{"n_kv_head": 4, "d_mlp": 2048, "optimizer": "muon_variant", "final_lr_fraction": 0.05}
MLP neurons of a small language model. Each row is named by its layer, matrix (up: input weights) and neuron, and shows model dimensions 240-367. Each number is 50 + 12 x the weight over its row's rms, rounded and kept within 0 to 99.
After each neuron's rows, "fires after" lists the tokens most often just before its 100 highest values on Wikipedia text that the model never trained on.

L7.up405:46 43 62 36 53 58 44 61 61 57 30 41 47 40 40 50 45 41 35 28 54 37 31 49 51 73 58 59 52 93 47 69 28 48 46 28 49 49 75 56 48 60 43 46 29 49 40 70 49 26 36 53 46 46 42 57 54 42 64 63 58 61 60 54 50 25 56 61 85 49 38 47 52 31 60 84 50 62 34 47 52 46 51 59 64 64 27 38 45 44 46 67 67 52 28 52 54 66 49 54 67 43 45 44 55 41 34 36 53 43 62 48 43 60 36 48 42 40 50 37 40 51 43 39 58 48 36 73
fires after: " ", "\n", " |"

L7.up339:63 33 48 80 54 51 41 49 61 46 54 30 71 51 43 63 49 59 66 52 34 52 55 82 61 51 45 45 39 59 55 37 51 82 58 45 61 29 62 37 53 57 68 47 45 47 60 57 82 58 45 70 53 31 49 53 32 59 43 22 51 63 39 44 35 52 40 42 52 56 69 40 48 59 59 38 64 60 63 52 60 16 34 55 54 47 51 53 68 38 38 45 50 46 62 40 50 52 50 35 31 45 32 45 54 21 50 50 44 52 44 39 69 43 49 58 56 58 43 32 30 38 46 55 62 61 48 61
fires after: ",", " the", " in", ";", " of"

L7.up1451:40 57 64 40 55 16 50 78 72 23 51 43 50 57 44 47 38 61 32 60 32 48 54 63 52 48 64 67 27 64 30 36 64 74 45 47 66 54 60 33 36 47 69 41 41 56 54 55 40 39 60 45 40 56 59 54 50 25 46 49 56 58 34 51 22 44 52 67 50 63 44 48 56 63 46 52 55 40 27 51 58 51 33 36 51 38 14 35 66 39 59 56 31 49 34 41 40 61 52 33 54 51 69 45 65 53 34 51 38 54 49 43 45 46 46 56 72 62 58 56 58 39 31 53 58 62 69 61
fires after: "\n", "|"

L7.up1449:43 49 60 56 23 55 77 53 77 36 51 53 63 59 51 48 31 37 55 43 48 39 58 37 48 61 47 45 37 67 65 50 40 40 55 31 51 35 34 61 52 57 67 49 50 33 36 47 29 65 52 38 60 59 48 62 51 33 51 61 45 63 29 41 63 40 53 52 49 72 46 51 65 60 62 55 40 57 52 55 54 35 46 46 53 61 52 39 50 31 40 60 39 58 40 60 61 55 65 54 69 42 46 41 55 55 57 52 36 51 59 53 43 40 41 46 70 38 37 46 56 63 40 30 45 54 55 30
fires after: " a", " E", " A", " an", " "

L7.up455:46 35 50 80 42 48 42 64 53 63 52 63 50 35 49 58 47 45 56 55 49 42 57 68 38 59 47 54 44 59 67 41 62 49 52 57 34 34 51 49 50 42 53 43 31 32 67 69 46 62 55 60 36 72 58 57 65 52 50 59 31 41 61 57 45 29 55 37 50 33 41 43 41 74 31 49 43 53 52 37 41 41 37 57 60 53 49 51 60 40 59 58 54 56 75 46 42 19 35 41 45 55 31 55 47 37 30 50 52 61 66 61 32 50 66 50 58 66 46 45 55 57 49 60 56 53 67 47
fires after: ",", " but"

L7.up2018:53 70 55 70 49 41 64 59 53 53 60 38 51 53 33 70 47 45 54 48 64 56 60 30 61 63 30 24 50 59 59 58 43 50 65 41 82 55 58 26 48 32 51 37 58 36 47 55 31 43 39 57 49 38 43 54 41 24 38 50 40 55 38 59 58 65 57 64 61 54 39 57 54 54 41 39 72 49 23 42 72 44 53 68 44 29 49 80 57 54 38 38 58 37 49 58 40 56 47 81 53 39 50 38 48 57 54 49 46 62 60 53 48 50 52 57 41 46 60 09 60 40 44 68 60 43 62 48
fires after: " the", " The"

L7.up1347:54 46 51 55 57 62 57 60 56 39 57 18 48 48 45 44 47 60 53 50 42 66 51 59 39 61 31 47 22 47 40 44 36 47 71 45 37 31 41 47 53 55 37 44 41 41 45 57 46 47 67 30 50 49 58 69 67 55 55 53 66 54 52 61 37 51 43 71 58 60 60 60 40 29 57 73 42 52 30 76 54 52 55 51 59 76 53 37 19 36 56 51 36 47 49 45 35 24 30 54 42 62 36 45 45 61 33 56 56 50 61 56 29 48 51 33 45 38 57 49 47 57 57 35 35 51 65 52
fires after: ".", "\n", " |", ","

L7.up1719:41 41 50 72 58 55 55 40 55 79 60 75 50 65 54 34 27 41 37 66 41 73 29 58 52 70 53 42 59 48 66 50 54 40 45 62 33 58 47 44 45 50 55 56 43 55 47 28 49 48 44 46 62 51 41 49 61 51 50 38 72 38 39 38 44 35 44 66 58 43 59 49 15 52 30 39 53 40 63 43 43 48 38 59 51 42 41 39 51 65 39 69 41 62 55 80 37 34 50 45 49 70 49 42 50 30 45 78 54 26 50 55 25 71 66 38 42 60 32 51 24 43 43 41 43 45 43 78
fires after: " and", "\n", ".", " At"

L7.up308:52 24 62 40 63 43 47 27 43 51 46 66 43 62 47 47 66 28 30 52 21 50 54 42 59 53 42 58 44 48 49 47 70 40 48 59 61 51 60 65 40 32 45 47 41 51 48 45 63 46 40 49 42 41 48 50 50 40 64 37 49 50 52 44 47 40 66 49 39 51 64 59 54 65 42 44 47 59 53 44 55 46 67 36 58 40 49 40 65 34 72 53 42 47 53 71 37 70 69 59 58 72 49 60 60 47 78 73 54 31 66 52 58 55 51 57 68 42 64 65 37 43 65 45 51 61 43 42
fires after: ",", " of", " to", " in", " is"

L7.up605:69 47 53 61 33 41 54 56 64 47 53 61 47 55 64 50 39 57 47 83 44 58 16 67 36 81 60 49 57 55 51 42 51 81 57 49 68 51 54 55 44 54 48 54 48 54 81 50 37 64 46 38 60 53 50 43 66 71 42 45 54 76 34 33 49 48 56 48 61 46 62 35 51 42 54 19 33 27 47 46 40 63 41 48 56 72 36 34 48 47 53 67 51 42 59 48 36 59 45 54 64 44 46 35 58 53 51 37 52 53 50 46 65 52 61 48 52 47 48 57 48 69 36 74 65 43 56 39
fires after: " his", "'", "s", " two", " their", " three"

L7.up1148:57 27 35 48 66 46 71 51 62 32 62 51 52 35 57 29 49 42 45 51 44 53 41 67 43 46 52 55 43 40 55 51 62 47 26 31 43 41 27 51 38 41 59 21 54 65 35 40 58 53 19 40 57 76 49 65 43 47 91 56 71 51 55 67 62 62 60 52 55 55 56 47 49 54 65 58 33 35 61 45 41 48 16 58 53 31 32 67 46 51 53 43 76 53 46 72 53 43 15 31 53 52 71 53 42 65 44 44 47 54 54 68 63 52 54 27 40 53 33 48 50 56 46 45 51 39 53 54
fires after: " |", "==", "==="

L7.up1783:27 34 44 58 32 61 68 67 43 55 46 43 44 66 43 68 46 63 42 54 48 44 07 49 30 47 49 48 33 53 46 30 42 43 63 50 54 49 46 57 56 57 64 37 53 32 23 50 31 56 60 75 45 50 37 65 43 63 55 64 53 49 48 37 60 46 51 55 57 53 63 66 55 43 59 55 38 62 30 39 38 54 27 55 49 54 23 44 47 58 29 52 54 41 64 72 69 72 49 51 51 22 34 47 56 48 57 61 61 39 63 28 81 60 48 67 45 44 22 53 54 48 50 39 54 55 62 49
fires after: " the", " The", "s", " his"

L7.up254:37 44 40 47 64 62 56 42 55 48 41 47 60 39 43 46 65 55 41 44 42 54 33 28 30 39 36 67 32 38 49 33 58 55 60 55 58 61 56 58 28 68 52 40 51 43 59 49 67 49 46 30 60 51 45 59 73 35 65 43 45 52 48 48 26 55 44 48 63 50 40 55 49 36 41 50 25 57 49 30 48 39 37 46 36 51 45 41 55 35 42 56 48 61 53 50 61 34 44 44 65 54 53 36 45 54 48 74 69 51 44 40 48 63 57 59 26 46 54 63 39 60 53 32 16 44 44 54
fires after: "\n", ".", "Early", " ("

L3.up728:49 27 56 59 69 39 57 43 69 47 62 60 49 65 40 47 38 58 56 44 46 33 62 58 49 64 56 55 51 59 61 42 67 47 43 51 54 53 38 53 56 40 52 36 50 45 61 22 36 35 39 27 57 57 38 49 37 49 62 62 36 44 32 37 51 51 48 70 56 45 31 60 59 58 37 47 55 59 45 59 52 57 94 34 63 40 50 42 70 54 60 46 31 48 49 58 54 61 36 40 45 38 42 47 55 64 56 57 60 72 56 55 65 55 52 43 54 49 31 64 54 45 22 59 69 57 54 46
fires after: "\n", " |", "-"

L7.up378:40 38 40 38 46 59 67 60 37 50 45 63 43 55 40 32 38 40 59 46 56 47 58 50 37 53 50 31 58 50 54 44 48 42 47 67 63 40 80 45 52 40 43 39 60 48 52 42 41 64 58 37 42 48 52 42 72 47 37 38 68 53 34 41 48 44 35 46 43 58 28 66 46 52 26 41 28 64 42 57 47 49 45 55 39 53 35 68 67 52 56 65 31 54 32 59 56 49 70 49 57 45 78 39 45 49 71 29 55 39 44 36 44 44 46 46 61 53 52 58 70 51 52 43 53 56 54 48
fires after: "|", "-", "\n", " medal", " No", " it"

L3.up1881:71 40 47 69 43 51 44 62 57 70 59 54 50 56 52 38 49 58 45 52 40 36 50 64 55 28 54 47 64 51 41 31 66 64 49 45 54 66 52 48 45 47 42 36 43 41 47 56 36 56 52 54 43 51 52 72 47 54 44 59 38 43 64 60 53 27 48 57 61 54 44 63 41 58 45 50 67 47 44 41 58 52 40 38 31 53 52 52 57 61 68 58 44 61 31 53 50 44 32 36 34 57 66 45 43 35 35 36 48 50 58 67 56 42 45 61 60 49 49 54 58 55 60 77 54 24 39 61
fires after: " |", ";"

L7.up336:71 24 54 44 40 30 46 56 55 82 78 53 49 58 43 58 49 51 44 44 28 28 48 55 54 68 48 55 45 46 56 51 46 50 56 54 54 61 38 37 52 62 45 49 36 51 37 47 58 62 58 73 77 44 51 47 22 58 48 67 64 33 43 56 52 72 46 62 38 45 52 64 30 57 33 43 60 59 41 30 50 57 65 59 43 48 28 53 52 37 46 60 35 49 59 56 51 60 62 65 53 61 65 43 41 51 45 50 62 77 47 52 49 47 54 53 56 58 37 48 54 37 61 61 62 45 76 39
fires after: " the", " The", " to"

L7.up1430:56 54 58 46 59 71 39 44 42 59 38 47 53 62 57 46 79 54 70 43 42 31 41 39 54 47 44 52 62 58 51 59 54 64 64 54 64 68 43 49 40 36 46 45 43 39 55 72 45 60 53 73 43 57 30 38 34 26 38 43 48 59 63 48 63 22 52 54 33 74 39 60 45 65 61 57 52 45 41 36 26 51 53 47 48 68 48 57 47 53 63 53 45 69 37 71 40 51 20 41 44 45 31 46 62 29 72 37 71 55 68 47 54 48 52 67 51 58 39 60 47 45 40 51 47 51 28 47
fires after: " |"

L7.up626:39 61 31 68 44 49 70 50 60 55 56 75 53 50 38 53 53 50 77 48 42 42 53 31 64 69 32 29 40 64 62 58 33 63 39 66 44 54 47 29 47 57 39 38 57 48 18 40 16 32 66 49 59 58 47 52 64 50 38 50 57 45 51 57 60 58 49 46 90 51 40 28 58 56 33 34 35 27 43 75 50 44 58 61 43 45 59 67 43 35 39 55 82 40 59 63 63 48 48 52 49 57 55 58 49 49 69 72 53 53 51 83 59 51 32 44 44 47 41 51 41 40 50 49 49 40 72 69
fires after: " the", " The", "s", " their", " his"

L7.up410:64 41 50 52 69 49 50 61 46 42 69 58 62 49 45 56 37 40 54 33 53 47 29 54 33 70 36 27 53 67 41 40 32 58 58 79 37 20 66 47 23 70 45 61 48 36 60 57 49 56 28 37 74 71 40 76 48 51 53 43 39 76 48 75 52 49 51 61 46 38 49 34 43 49 44 49 42 54 43 57 51 54 66 59 75 52 27 28 69 55 73 69 32 71 31 42 63 53 76 58 50 39 56 59 53 42 55 57 22 57 63 38 52 43 41 45 49 79 35 33 42 28 49 47 38 44 65 45
fires after: " a", " A", " an", " the", " The", "A"

L7.up939:47 58 53 69 44 55 49 61 53 34 38 57 46 58 37 48 69 50 43 30 48 39 63 80 68 66 55 46 57 59 71 66 60 43 35 41 83 47 59 35 57 45 40 62 59 28 65 54 65 82 56 54 48 55 57 45 37 68 51 38 38 60 49 60 51 55 53 49 63 42 58 55 62 65 56 34 61 38 45 37 57 51 38 57 46 44 52 32 34 58 44 35 51 44 72 63 43 55 40 51 47 46 55 64 66 31 51 62 63 40 60 54 57 50 55 67 41 67 32 34 40 64 62 64 56 47 39 42
fires after: ",", " a", " New", " County", " of"

L7.up526:58 42 61 48 60 52 56 66 54 43 40 49 52 39 59 50 61 26 42 33 19 32 23 49 76 50 29 47 63 30 60 61 57 42 56 36 58 34 41 49 48 34 42 62 49 36 66 42 51 54 68 49 43 70 67 45 36 42 56 51 58 34 45 42 59 42 35 49 53 41 50 60 44 60 45 53 42 53 60 42 48 42 39 58 52 51 64 62 57 72 64 52 59 36 44 53 33 32 41 36 70 51 51 55 67 36 60 47 51 68 65 44 54 49 65 29 59 42 52 51 40 48 55 57 55 55 29 72
fires after: " |", "|", "\n", " of", "==="